{
  "intermediate_size": 1728,
  "norm": "rmsnorm",
  "rope_theta": 15800.0,
  "attn_scale": 0.0884,
  "bias": "none",
  "tie_word_embeddings": false,
  "init": "uniform",
  "decay_shape": "cos",
  "batch_tokens": 131072,
  "max_steps": 5903,
  "dataset": "wikipedia_en"
}
MLP neurons of a small language model. Each row is named by its layer, matrix (gate and up: input weights) and neuron, and shows model dimensions 160-415. Each number is 500 + 25 x the weight over its row's rms, rounded and kept within 0 to 999. Numbers have three digits each. A neuron's up and down rows have the sign that makes its largest values positive.
After each neuron's rows, "fires on" lists the tokens most often at its 100 highest values on Wikipedia text that the model never trained on. A number after a token or word is its count.

L10.gate199:482491482541494482499509519460511505495432510491483484509491483539503480488491501483506486512503483540476491508465481544537484544460495512520512499493553442501518505481480507501503514494472500479465500506499462555514482511527494533530467484539522479478454514451484466551462494483480475502476536507525488504463490508543517495480519510525504470517492467485449510492462500552517506499530467466489559512483466502469480536489501518481447463506528513474483493498516475495492521513474521482478488555518511459496451512522526489506525528496489449479479482565477467530534534503463503514510528506489475524514536447568506553493515489491472471502458433493472498470487498506502489477519538495492532521502501468472481522537485497490532474484530507506495477510498564462511507473473550
L10.up199:480495509521549521489485447524466490468514511495497470505506480507555512489493494487500476477484518467484506554470452509487474484494506511524535486543497493509498520509508500479520498532497513520502464507478519537492497482495493495515520464488442511507505455495449488521504500504523496505486497478543537544497473572484477502494561504536488503514504490483480522482471482446449520514514539447459533485512508508521474500523513476472506460508476483487512536483498517530472475513515486495488503502519475463493476489509542492509511450517490494541496550511475502520477469487521531503503515518457479516477523473530542556492547509513477519511478546508536521485457480452487480463504457472482488512504457537469512490519535457464504454509495507460485472491575531499534510494511535
fires on: " in" 27, " until" 12, " due" 11, " the" 10, " from" 7

L3.gate1039:463517497509502516509465492549462523482513482517518481495519520504519495463461505467505503494502544513484511459522533489461532554552561496456504504539517503463517518491477537475541501498486519466499526487509521552503504505515531498458522494491503510473436496484480471471432478526480470491461505454512456490509517541507517490525543509504520482495520534478493537481464522487449477449537507507520563496547509511458513481495536465478454482516454510487474522458463517524505466521511478508524518491494495523495529529464486551472523538484549492486467477496479456477524489556497498521474539479540492522497528508550507504513533492574480499481508456516538526490502501532506482496508529510462470521488526501559498526541492508538527489500538533541547482492509557489478513477489473
L3.up1039:498502465524537491546520479550512524466542492539519463488485501492495560508494513507492481498506512493483538458517544511481483498511501515439539494518514516436514508481484493493508450519520501486486516511491550558489463529572473517485490451519535485484488471519471478531493522506454498501484562452527458496469510522482500465504529497448532495506478535487487509489530497494518522471502476470500511479516486533523474510500499461536486481478510505479513515521508477538513467529518456507520550541485513518499509528512513531494520493466460554520499495495534475500524473550490481517492506485500483503503490505538506470504519511497536522471461472511456534472531503515502466514510539523477503514541568527489491537535491513513509503473541477571477490485530527503494498501510477
fires on: "\n" 77, "-" 7

L10.gate934:473496496538483513497517528419493509506494538543522507483495503566453540504513482522506539497477476539486476526532483524473489516507497534509512523506536514548493496517460523494516460500491499488508466497554500496485457447517510482538502496516510503541519458496494505485493480505472487488475479479526508495497531511539532474500456517483503471472522491531492442536471517524489474491502487485513536509485463515514508476537526515483482488547499494493515505497469497562504494520515482488528465485497514502480534490474497557504536495502464499481502485483531471509490464500479462495512513475508526488480544516499497565517539482489493461492516499472448511495549547497510563484442502479502515520497507484477496517506489511534524519541533523520511519524490517524548518516501512
L10.up934:474544514552507486528485518512506464517485509497499524494474449486497527490464487531511497495491461457497526529468501481516468502500549482460479484518477483497509489490500535476518495532494498463474491514524526508509517485510499476499502516550558478482500511503487501502526509501540550507505505504492449491439515521526480514508498533495489516508484467453521518467469497495488531517534533505473516525493509526486503520471499460494480529476516545490516501534490488521499479488468498508520492520511489509489498482473468482506528500498493513482487492528539513503474528514492470532509522471513492449478490466517485513498491487495537479548511456544494520532487467521535521490520457515542464513511522496507494530497485479485502501475502533474505519493490512534511515493478493
fires on: "\n" 100

L8.gate175:499489459458510519439531508504529529505534514506496541504504521492504508440495498488486440497490493468489463522500493450487513514488515469457491535497512497510491525516484517494503512463487466424472500507525513494513514523466471503496474488486538539495469482495482486473508492537489447487462517531480498494500514478494503530509502538497493545489474518539494485503465520544454519507484528470499507507445488505520484432518487512518490534503488503491487488508458480497541485466496490515534470488479464497491472532484472517482471496513517496496498486537446473523496496503525499494462509542469509538423491466537487517529525518541480501516527484506477522496488515508488482525516444528544501492521484529483515533468514488475475497511492545467520472493497523504516534462506479
L8.up175:528508520528505494483559482504520466511512479523495528500538536491465443529497537484487509476553521495525500492503532514528521537508457486522454538500474493515499449499495540502496535479525494527544509497515500487480522524416506471538492493474514496476468522487519502479485506531516490507519453460519520527486475534507516493507508479497501486546524520486487520497479483513502479504491506505514508531509504513529492501497516502473520444470467477472510497491504516493509491481496520509445512488500507527496516513482489541474476529520451499486483515464478508479487465518503490536528526484494450503490498517506522503463514507494529498525548495473501509465466481469479508458461483496526536507489470495513525484475541528493516504459518509487432510482500548513478527501474474
fires on: " as" 33, " of" 19, " by" 10, " with" 8, " and" 7, "/" 5

L3.gate1128:538561513527472504500458511538542519489470463535485499512468508540509513476486514520498488513487502528501527494519467457497494521458489511499495503516538467512496514495480539490511532440474488498488477512494479505522482498500491498490484499529507519505448483459474528486513518519503504492514490476521464501517552565450447476477518497519478510468473499519451492541476520546498491469466506464506506508480490475475506432553515509491477489574523517501473516492500537548487511523509496481480491539530504504487526494511473507491514477492431495476481483547483509521491533463511510466492540503512559537475479467464530513510489496533501487526540504530474511492546496493490546507496500500507473514552524462547456531484498525480478533523495478518481529497497514520503497502539486
L3.up1128:499502532506512486457496541482469515494497501484522520511479488487496494536525551446533546536472476544499464468478511492476475529501490464527461466517498545469491508478483482481479502503484500515514520506488557469486482508477480487514570498532484476507505463480482522466461531502522448510529484496494522518517476472530489483507514514533492486504478476536527484506502488523482491530494496487439516474504495494502505509506466492526509481509482477509507534506473503497501496479518498517542480489490447483474461475499523506452469518498503531480487460514495480497492514488469539525503486493484467496539534542565450557509461505498490510499529463495541489517499533518515495513519460443462483485511464523462487510564510463527470462509522514527484509469501501496533509522516444
fires on: "\n" 90, "-" 5

L8.gate803:499488461482506513522462556491434561523466510521483554488475506473514506478451530486490497460512510491492524515550460484462532465489488466544532505515510495523524520514491522516540504509522550525497498483508533485542508483545458518520484489488513530515510515446490511496472531523505472486503537484530471484515475545509491458487476506504474522536522543555493526489486519517497521452485506472464476523510478525488514494481528501494494507498484505512513555493470483509497530512571487511537470508513487442494534490479527504501545533527463465515483522484492537503479488537513476455499487500524490490493472447483481486491512497500489518523504488498549500494510495516519513460516473534510507511490482467514475502459531509525549478492544519485528517536510479557496475535519499
L8.up803:515502514507484495471495509555501499519492472489481530540444484525463492470463503511543504501503504503505516487498477527452524511469524460526495517501532495492496485479497516489474533514540504506505509483526542492571523501524452514491503469524482513503469485474467504469492482543480499510472485493516476495482504525515477504525477480514505474551534496531476499498507527474504502503496526528521516481506489525528499495535502467474504494532479448533526531541497501493499517477535487522483489536470506505448494495527532542518490495514493501491496531466469491496513475517547462513501528451528510509470476508451557471494537490505510517507543536454493478517491459523496519511458439544520481540499526531507482492528464495501520503520502480457565467491471493488517529520495467
fires on: " |" 86

L10.gate1576:530534485525520516487527489469486494510495559524520515484461512516502509506493545507499445532541496530526529518470475486503533461521477503483456491499523501565547541496458486459508510472486536493510478503493525512468534444476449519528503495493456488508523467488501488536487502513446474496507509532521500493518479501549476542476517516498524520513477484494523471440480485500470475500521503480445495502521499470497529459469476510500489467510498541505470553500494504468491473506510467463456495504513447491519482489528522553486482503461499499483452514543487510495502491478537542532511562500507483541543485477500487538503519482502478490562482509491541491457529512501558474499497522519499498532516521513434494520474506515506542481504481475483488499516509539507480495546495496
L10.up1576:521542518551506504500551486457440495521522538513503500512492511458524486521511480477516477552552515460503482510439496513551505505529523505509469504480504482499557509495475503485478504484446471501518525462496487501480544494494445502492502483507465489474520465522542499521519500535505497513510495506465502472495480496499476539511494494520534550494513514529531492493490471487510473484509490487517505492503474484490516514485471477537520484502543512522530500535494510466474512528453510519470534538510465456476462516490497463509529516500509514499477522541503499512504556471493556511506469531507452473484490511559506473500549490496498516492544517487501540497489552475508463441495518487498517499513485458491478499518490490478501458485481530492504570469529543480498512505503520
fires on: " in" 44, "In" 10, " the" 6, " In" 4

L8.gate998:491475473481486442478530537526488521489493465508490504475444475496482512442463482518512497463504520523478501498471440457519518482487487523480473496513508519494498499483489487500505482541481508468495517508492479506498478491487488530490519484508549461507433469436506469512474477485546534471506505528484472511486528487530504521513478453511465512462497531518477537519481522514464507531519511484502483505487489514470518507497520461507488489513466513509507539505471503540509483504493509530480487506454520514480495511509547504497495519498463479475496491508474479531502490499496500497484483498492506547485520503522483530504448575493519550545509497488527493498515454486441522505509448561544481494496479538495531479481493507501504550531508504520481493443458551505519510458468514
L8.up998:533519495515525474506503528511508528512492493506480545499492537511501470507492491465490519504550482530512476517513472548525508487536498507470535495517477541496478530529492538486497507498498450484527488465508508509490499540521516483543479465500540524485519554462460472497507485538546442484469488508500477489506489525500522519561471521535518542481489449528505520429518482554529550520458500523502494478534469505481468468544476513526499488523498498478518546514524515461493491438512510464481475472504525531492477489497506535532464557515528547497451487519519512496476486510514519507449521470509504512548477520455510473468551491520539522526508466497485528477469486517501513489527525472490500494514484482467514487483470506467485514489486525504519507460506500510509507483538487
fires on: " to" 32, " and" 10, " as" 6, "ly" 4

L10.gate1151:485501480495479457477478521499423492548493522490456535515504484501484550475447499519522464464504463512501484519480522509451504506508554499479486470521531483504448510483473527451483474513496528522496485474515479522480522470498491522504480518490547531492492469473497488461496470529540469516464459498485461480543474524507462473511486475519517476488497497511526504491478544496489503539549507477522478538476464496509481504558466524504485507527470492479479523478481525515476499468519510515499464508479483507486518492512489446495505499516505478500505517536482502534512518493507512477484531523527521518512485459488496533452516478490507507508493486502456475496514490503487513479522489574508509541510515481509520521513502515519486522506520517492511482515499493533501507504495532
L10.up1151:533523524466498483504507505526478509540489494486472516500486517530462452455482532478544526495493462526511484488528471489455511531496475472486439464490504534478510479540509533487478514509517522523444518494484502473521502495470479499504491471496558532476500471433494511470504493510531465545476445507519512499500518451503489538525453503529481559506490483547505534481489510500453482542482517484502524519513499508455476545529515475479486496513494469488506553472551516494491517511530450549504459523513516488501527492524507525505483497532479498518504500475532496487483459499563506490520515494487528498464488480530472527529505521471537525521516509476450511504485504511493480488489498533482454490497500524521506488507486496486504486568523546453528511467481476496539498501492486
fires on: " |" 64, ";" 13, " and" 10

L8.gate232:477505492518504533458523494497474504494477498517538500524502471494492508471513508528497514522537469500513526472530518484501531505514528510486500513490556439516506526546506519489509542509461496519487484470532500520522486480481533546556510563518480519484531484530516520516503508472483524493517528503480530499493524526510471492473478529508490496513494518551477503524497506488482475499484488525507471514494492510462522498461507525517498496499472519525521515519518483504499578529519550474457483516519490498458506515497473535478521537509517488497529465524517508500523539484490516518557505527534485477506554528537482491497489532512469501501486480504508468492484529522540465519551470508524508558482515494460471489509538480515542503444508500500498476528419510513473479478472539
L8.up232:498528463552462513535488478504486507510505500476524520474491494535503553497506507466473517504522527504489539518514527507525528514535516522499554515503512439495509460529436532472465494495529515511536482525500535452502533484465514494492482494443495511486534500522503519482505521507470468519480519513509504503513513530504513469465526525510522521496510542525477492524530474504523460500479525491554509434499478509515506509525529513520539523438461532524484504499512494496488521505498496509490513517498458531509504473435522506562539508484528475517476484527469486486531517527488510479531482489479482482535533481508487504451478468487488485521518524507484467498538498454553501475500561480482536515463550500481498526516494541535510456489507547499484546544460539483464503530526522
fires on: "\n" 32, " |" 25, " is" 13, " was" 5

L10.gate130:566522474511493471501455522526451529527517523554480531473492548472527511498471556541495506464501508529507537515531469505501483474528523504547506505504530509509518511512481493459493508507483493532483482502500507512525501490456506454510509537523446523501523459480503472504499490586488493494492491474512475511489474478525498534530509480487521532489430496502504523531525477525460487535521516519467487518511490501468530478507501507501514508516486500494533543497522515491506521503494459467487525460510510522515524483517504524538477490496463527511486525539492481504524482504551486516504516511483449542534472476561475536445463516531549518526513498469456503469507503489539504475510513457485510522478497477495468506482519513498533480468534483475523560500484529526500512530480494
L10.up130:465460491455514504521551504478490511543517535477534491511521536523480470524519490490515489484510504518504487504486460500514485504467473480495474483508521484534548449457479502470528492491500489519477515470477477503480492525523511483524492465502473491477496554512493521486462518506556510517493519476542488500529507492485468535486487501528495542478484484500498477494509489528494515499510484424512480445513496473521572516492474503494548500497506554524498511485523478485485492502472497495497507538541509493520553486467539474483488502521482526499516502480490514541506493502451530537494504505521481485480464473524540516476455477463502466516524505512509522499518529480512511449511481504537554454523567511550497481449496544503463485491491504483460471470498513482511531553491485
fires on: " in" 25, " of" 16, " the" 10, " early" 6, "In" 6, " late" 4

L8.gate811:499504564471497491493468524479441549461469487525520536509472537476445500501471515494480484493556525519518493526479504506481507491507499532503487513486446445509486496492524493485510489497512534517503469502479511456528525540494483512496521484491490484511483482486468451497508450511475491508498478528525524438454477519499500538509462500541555494491469484499509521527456536510517500511509469495502513519509469495474461511521528540527511504511510463482538507442517508509515521417537478484483466503483499449504512508521521487506490514492469513470442519499491437502471546472485487519484519536504521480494478489532470494482477524511502542545498436526494480485529536515460508498508549481493473479476450499506486457472498490460502536523456468459501541538453509475483494485486506
L8.up811:493504488505501493520501518457488535556500493479478508501543478511483543488484500492480516453532514510507558468498451539507468514511472515480482510500493517504473488498568485487511481485524509523467486453478487500507514485506464506484515476523527503520492499489499457542499467463506477470494531513496529487523470483516458513488523463449529488493509488542495504517506504495499487506518486498475514547528476455469542489516487538477443512511492533501493525511509504474462490486514493515525524504534539524513475519486494471492502527496491461470549502465485519524505569477460537514500467512511493464524469521477514463522506494464502517529508485528486502468549535538502538487535507485490502477473564477519496510529474531470486490470525490503495551487534504517454491475525520
fires on: " |" 51, " X" 13, " Ret" 5, " the" 4

L10.gate421:503514535510502497532518516468496488510506545542498544491489547524488487498492533515469448524528503505510461511488483469532514517507511511462495521455459477478505509508505525470484491505484512502551471497490490569486515495539455501559483500533502498456493482493501456530513533497552526508545520557530507457496472520521513499509453530527481529504489527543507503471466518476509462518490501484483536527499505503490462492472501469501482457529529463488511508490520530486533491520497506482461463525493491463451465477492537533529557518521475539496491531489494459525500528507476475535545542517493501543464499485550466537526494529452445460543465524485490500517512512495522496485479454490527495520522512473480494522531507466518544514540519506481516513518498491488518534527464537
L10.up421:483532529533539510504482555471516487517484558529486491485480509543486444513507494529500462490533507536516483505502541494525495563480487495461505529488532479497489481527509493513486467495486497505532490501512513502481477526546494531499469525519513488490475462538512484525521515500505508536533543509531473483543491534523503513537448478490522502519524515544501494491474482456501525524501487454499458516447537449489498559467466500537440455555522508468486507501532495509512490543520458479471498499533485478476475487503527493511519505522467507510537501469526476551505533527462504511536505509512501474525565483516492525489512537483519493505501491493509483496505524501476522483470497515544534498505536510501535512527494461517525508509520506497489500501472482466518487478498534
fires on: " the" 36, " a" 13, " In" 13, " in" 5, "In" 4

L8.gate384:517509512490492488439525505495567504490512522464505504519522451477517507505491517493531459541531526463519507543508454470537502539479516492532491549503517509489504497470496520522541510508527488517525539505453451499513506537492508487531498541469484533508512495532487476493497437527443532479493467474477469468550489473457460533494539530480513477468515507515530498516511473500519480528510462489535517490508511518470455512556487500526520499493513476558513487483491495499536540472492511480494535457470499519528483527469493478434520469455493486542526508526469459521556498509503503471476493493463465537499492513498519462525494462429480525469480477496474497487472528503504480512473523479522492501523514511489431491489493499557500466516503519518475487463524547490538544482505475
L8.up384:473518514533518470497478520486466549525516506496473479498506522487482464519496503487508544560462547532474522489498464514534508506488466495506496506541520538505473476517463464494560492503503426501480535485510454472437506515518516479466479502443509463508465497506502478497515511506512511516513475514447480500535463471474493506471534480477475529549497482541486508458473468483481490532498532481517570498506477495472546490502521503531500463507481537528532451519517490476519472494472545521550514541481541467517516492514564485459505509493480511523521493483500510546497511511519520448488521495524496512529552499514519527513520528486520489488537455532449504479475502512507522474534467504474527497514496497493468421488534526519468470513448502487496480496450494501466512483511501
fires on: " 0" 40, " |" 30, " of" 4

L8.gate186:523496550472502493500528514534480514515502520517488498526531504467470485475501467512447497526524450507508482508525509492504470494535503493493435507518457510515534492460532501517465536487457461540504545518564492493518479520489517491540511483551517517418515519478525547531525519489495491505475460487491543483482503486500540543464439559477509532521486483534493512490474483498529501453529427515514499466497463506507529480505472522492495522462502526512484512494510513504497472501474517500493452519503489532499482492515521500489490522479513497511485473513486534469487489517537498538476514506485534540460520475528515486475495488487544488533486541497532516481513498522522528470525490521489452495524476478459455493493498514482474491512461502492516462439479484466473508513477458
L8.up186:535476541521533479480556469498505504480490537475480483466506539534512478504524452512472504499463489460506502542516528450546493498499474519474504480483473522512498485468513494497478492522505505519498530508473527493522506512499521483505483466554512512484527534495481560488514534490479498528474440506499539472479496474488505540489519503520488471497488530518481442506448504517492516512529435512502478521485514534475492494477474526485534508456533519514524469466497516495537489515519509507466507450484490510507520518498537497488495459492477506469508471483446481538497482469494494502535485504472475501495486521498470514481538482529530499504494488491481552490495510499438503516482460462509494505548503551529504457523497490511507517490480501502454482517516521493487511510456499
fires on: " and" 32, " on" 10, " with" 9, "." 4

L10.gate1109:445548511490512476507500493500505509464505482492496496525493503479462502496527507519493454511536507535514510506489509478459524499481508509449478511486543482551480530507498541483515488483450517513514558476543525488504474520477468490513511480550497560532475485473522492497501495495539556526478470498542519464478478486497493472476479510497518544525510587535469509472516557494502497484459482498492511516479489497522522546533532489559518501498498535498510458515525484531521490531507529536495473546481508442519544496500519527481478495514521534496506474485502467534491488487500515490501480574474518527524501533458473479469471514465487467543459547471467496479506480494498514549547513488486494553479508474521501473497492533505509487503527540477506498485494498499500489471508521
L10.up1109:509498504525508528506499528516478485471510436492473528506491492548495533479499481503502525490523548489502506492496480483568500523541444522473519486493532509506488513524481492515481467509527520459516483544486503465466493455546481463521467502468517536529521489470446496512528510522445504500490520532484509507524499490486513491498469463483554504499498493479530479551526512517534453498513519479478459476499529513466522492511496500475455505491500514475484507467491470517524476524519490498487484515502507520527480469479495527498508487535515501513450467488474496460539500480540520476502487468460525461537478470460552492472492485513509466542557525471473512468514486505490524503513471503514512492490499531531482537477484503526458478532501503525462532511486463515525541485519499
fires on: " is" 33, " was" 30, " be" 6, "," 6

L3.gate533:480538485500439476480539477484472494541525509527495480496479552537517498505525506529457492487487517507521442527535492533497502500477473547487498498489462449471463478519500455518488523474528495500515518520498520479483526534549515484488539504519441494465510475515511501502488532502519508528468520525490526533546493498503509497474508514501492457441520541509495523440467482508496464472484558498491525470505512470497495552487484485512504497507560497509496546475492492528485555461514438536524550496491476434490498500449505500523465469518508479522461508454484515513477506460526512483479483520504468469543461496510513518475475498532531505498524537465513495497482513469497547492484457464490483510486501518508537489522498479484452478517514484468492479522502514512462499516507499
L3.up533:533498478521509493544508524494463506521532502496505548516506491515502498471537517519490495475472481479494479473510512511521507498465518501471478461483490503545445524503472527476528462505529552533492494542455496501516491496509487502489531530512496521494544448465507566491492485488559465486541507532561544490525495491488486484515489525532558459491512482523510516525519496528499492525517498479465467490510488527470534502512495536473475513534475521475520526439498484514495507534517472509539464515503490518525521498484508459500481486473462534488537482456539508490538456534479485466496472465515485525502517449515488514491473514508484533478507442499531474503492509475481516482499535489547491493481539490515514530502473503523491473450524500495509510513490536511452498505482477
fires on: " or" 30, " and" 24, " de" 7, " called" 5

L8.gate67:480513534504483457509525458531499488487514477550526523479483510494467493525534520526493468520478462519500500524508487470532512464512520513450503516521459500514459491438523498509532514506551504497519518453468512443490499503483522473525484506509484484505514517455524512477495517505477498501448471492530517533561475509474455531453499507485526502483551537534465485522455474542506490492462506449482500489492493515498471491525493502461529462486504521499533471489541478475525476517521512465472509489493479468537475501475535495482484556506494509530489486469479496484509497476480494494494520517464520511495496487511509517466474461477500496536520490486498489523486503496534491469476513492509515540496509499528549479512482476495463455536451444493488540534531513483499496480492501
L8.up67:534546461537437487476463513530484519497495470523515460455485468493513459529497500512495517518470508506483481529483543474489485515489495495496491466458509522462512501516502462501473500503479522466520534517503479556539527471529474537514520526512483504510499500484510497502471516510462528504475531503500461493540499472512531513506461505485505455525493532542487511477492515450502476523519478530496509480536492472471480519473520502488458509512529464482500515467497492527496505489508474495485479511476479514496532493506512491475473544522532532481493485510514524459524448470514508499546503507497487461466499513497521516497528483522462546503489506466529493502530471543486526460476509472535494549500543487491461557502481493524489521471510511503500526478500478519522460534482486
fires on: " and" 29, " 195" 12, " or" 9, " for" 8, " 194" 6, " in" 5

L10.gate1562:489466475513470485497530481536460524480527503503485516478532545541496506494511540499401468466527479520524508483490546488450529486505533526509527543458499474490481511493470505492488507504493503518464502473538518541488519473502452519523477490487498496520505442524502511482479498532476489511529533532464514494499517482484505526514493479545469484454479498522478510500499462520459511452481509470499527531512530495533482518459545488492477528538495543477508499496527488506479564500495489456504536475548491505518526524491487504510500522486474515457494503549473519511485530472515502499535500566564530498531503490541533500497479502496457496528460524472536476529498489471539493462519512452528488494468483525500452505467486508480547544499498507478500504503502497479528482506498540
L10.up1562:530463454484508477485509488491458495440494500519478541501508517549466514484493487445475527433523464530531496486519478522529528490522575528488517528463483502523476467523540491479482516509479515512485489498482501522475487495510457506500465503493496471470536476507536529451512497491515460476464477551467546492514500469486492492501501498511502518488493509481506491478505477538525496487500504527531499543529546520523498496460471469472500499543514522504486537496544513463494542519512473484474553468507483550501492536507475488528478524457519508496498509515471490488543549504560508495469469500503510491527491488534491509514455457528473481501475459526488483515498495481520482491482504505489512508509475494471493500464543518517543511512530488507517510522514514537519493486502547
fires on: "\n" 63, " 5" 6, " |" 4

L10.gate75:467535501517551527516478450495522489533516484520489527494509551521525532482496542512480478500525491535531506520496475484511552475510461488471523520520517468519485501498490549460461525492483504463496497503490483501514500486486480501482470494492541518479504506449526515541470496533541487516493506495512499509492487543501507466513487512441514535493490505525467490517528545564527525543544501494509520503466480495566497452491461557524528494486487479485493454482493532477528496512523441515507510490522495464543457494504504510495513553453463495509473507498517489496529488486542475522519511487501502524466509482520504562542491481497507486468467514510514501487506515460460515458474490497495492524553488457480490491486562499514482462503522484534537492490468522468513503481523532
L10.up75:502462482522508488512461504531496534491538523467503523485516537477452490506500497475505562461521533514493505518515473518501500500533521520495524495482502479469436466482462520521509518517490489519492540514468520484461518513481527477489495471508535506489483465466480473512499539497481497530538565537463511513542505512463488503466526484518513521487516503488520499534474518515502494516495522488512506522492495485512471544459482512532455526539518527502547505499526513510511539486487490530545538491546508495537468496538511464503511469501516459502478470505503483468484480492502461479446510519485522452537520497497498494502468489514507523509525489509566487491535527538504495522501482514473493483521521490469516512497523519513472479461538471523487498480521446520481487460525476
fires on: "\n" 30, " in" 24

L10.gate1666:514529519523494480509488492462493462498495485505506475526498519514503527513477505484483452522564506503479473484510499484487475503489552511469517511505495524454487518491481508470498454473511488482512449571486479456515513500468433516535518506455480503503554493536523488478460485519476505500474500508527493494524479513504439539530523480505475492494493534481494506526466478452490487492510444468534501507468496463489513524549470525507512464498542477491521470495464478456487532469515539493543511504510496520505532500516519473455495493476495503503570481503488467517525482520493488517542527496507511523469499516495528490495471515470518509528468496571485508477522544498495513518524543465486505514527521515505509484533540521527477521514445495538529437539491548472496480497497494
L10.up1666:489505453509525503516478456511469493508488490524485497502544494530441483524491527509501545501482525529501547542501519509485518523528507470531513497472516498495502480555494448496519518488512491499486500476488498526531511523516514522479451512480479519521540503470481481508487515504511497502456524517538490497465495499475532489500499521475458477532522465483465498493503483429486488498467492560496548495537476551454535501487513512502499492524551471484511512491531470507486491546525476496532544495513546486458525513494494493535482548472455487469492490501500501513485510481504514558504525508537459445544530525511473467528517483513485524519470539501567505466548445494512513511490547463477503492485473520485541478586475488479524494466497526499497483471536491514465492536519530
fires on: " |" 97

L8.gate358:481526481546485477521491488486511501487482454498471485489497526545525542506476527496498475475549460505492528493495491471484531504521519507450531534518500482519501516441485525526468482537490525475477485515498517507558498462528498503504499556508537495502482448476515462518429550554504512513485499487499495537495495498475529450501520499524524463505502512490495473480495543507497519506499550518492545463536457510525565488527497459510487507526520481459474463467517483513491495543471475476501469476500486509442486488436513512491496529444451511498515488492485489472532519491463522517524511510483521522475482506537468521534539477512536457557528504498503469483508525510448509488472500457478452513523483491513487512524550502494529505488534496509492538501459508474533469471516502
L8.up358:481502506528515503490485511499461516514555532470490490479490531508478465509458485538510519486503454523468484556477506508501473537492509514529533513541494515543462504524536494464494469513529503504468509488473507505499478525506519474472522485504494477523503467502471523541506499475479475519484500491481483533459479531500475511542559521519464512493467500509535536486522474490514571528493505484475520523515466543456503493506501479511470488474512460476549511508451483547507487531526513519500512520515459481505538504487502487502543482525486493498512498507480515500503544499523571484467499514495474473497523482500515495469467535466503515501529487516483515519533509470532519494553487511491503512517512455486507520468510492529487493504546511465512522473533494477523509507480444
fires on: "\n" 96

L8.gate1727:478506482481507489511491532518531446520539500555514498461502503484518507491523501518489444485521535508466460487525492500509496520468480477492461457503534478516516486482470465465485469523478543510479504499473528500464497512527489471539541477521482484524489489490534522462471512505492527471513508444557507501491510521499516482470477491507515480512481515531521511495498526520466472474488484538488489490506511464485520502543463564487535501497560487515483491463495489472497490466547526436468494505487514555500495508513533482490516515522533424451507491487481482528492488537519505507512476501557498506533511517503508487504536533526528481531521482520510466481501535529501490482472524527514458472516507494487455497524447480482571503499488531483499478498498515526517480500486510
L8.up1727:488470533530501453547551463524528510481480513501460474502574513507473493537493500447473494476477538476462500536467530537498433559533507450442507477480482458512489499519498482483540495495484524445484520494519503501529519513522535473511479539503508459463484527500490524516512519485484530521523546542516495464520517476512501495509526559504495495527495504545496476497466473470467513527485494520469504490490457508500493511508497488522501482532484529492497451478490532514533503521436477523487529487512507501517490506516500546508492512486468455478470477472507507470499505475517461487537498490526471523502512520447482487505532484509518499454488547508568497487461467492485542505526509486500503496531511489563516490505513525529464492470532484509480471526532555503535501532502507
fires on: " |" 51, "\n " 16, " the" 8, " to" 5, " and" 4

L10.gate1494:493528513500498537537446484489472499451498504496493544494525515459501489508490507527513484483470474480497484484499513463498503445504494496539496515504527479523514502528520475474523528483559486530475462481542506511490506522501484507502473511483503491549518475508542477480484496487481511490477446446526524539510518513539500489528468504498440485563512517531499462473522553531470548490529525437496511515488489485461537450532496494512479482501495508514498479495528518535503526482505479515470460513470526484476546510515484523536492501550494510529522491500549510517536549508499514507506533515502511518510469472536500472473516491525503497516488526511423503483523527547511525470538501497481526509484534533492469507548490514473538492511519530516500511533506508500481526480517486
L10.up1494:518517466454474533514502531487439485483495486471483519484481512461452474481511507498514502490462504518530497487506484493490553490544458514489457501506542488527497500492512506474522500525533517528495493509497507485527525510551484551487488488488528493528495533436487501491446503494550443509457505470504536538469521472461462504458479497500489524537543502526461462494508499498567507478506522458488508483464488513488527513545520527496503515472510457531519472500503512507516493471520486519514511529475546482515537510494474527484465512458521469515465529513518499505538495512491521461480506564446495526517498452465506484494489466425509576505556538486470480455471526501540473494514476510492473490512474489504494486525465496482514497515476507497512549514496471515447480514486486
fires on: " is" 19, " =" 14, " and" 10, " (\"" 6, " or" 6, " was" 5

L10.gate898:488482503478452505505486509512496519557518529495488517538491533475470537453485507535498522504471486500498515486507470472464546459502524515524427481481502491515501496490491531451532548508481525538503520515464536509546533478506484525498524506505497541443523472427507487466482502526510504520486497509527483491496504485513477524516477489531505541560545468530507458504478530510478497480499495495474494540508485517489490508552510519554505474486497505521501484506492499534462529517545530530521498517483508499497581494536508455508442515530477480475501506507460518502538498512483514472462482519541551498477491491480492509496481537491539494510525509473468504482491468536529512472493539524517496482452482535493464479474484493506497544543511550462503495477473518548460497512480516
L10.up898:487450482555482516523481480448512512544506459482532506507452489516463510515531501499506500488500495520483537526466514494484553476477523544530515516475532469513509468499505484459490502484498521505550495533486508482513530507514495523489448491480474513466510493485497485493483492498528487507491503513526473495498460501515504456526506516506504531497522499483499443517509481500528498518513478498474534500440489508489525542530502510543497477489550498520542473487495480536480523525529486531501491482513504489469558467535502520549483503492473474516478542497482500496481456497521514496431499482529472500511512467505513474526493494463506552474499525452497496507532486542484489515476526493491530498450502468517472466532487535476522502520504555469483515555525466490502510535479512
fires on: "\n" 26, " Votes" 18, " |" 11, " Length" 7, " " 5, " Ref." 4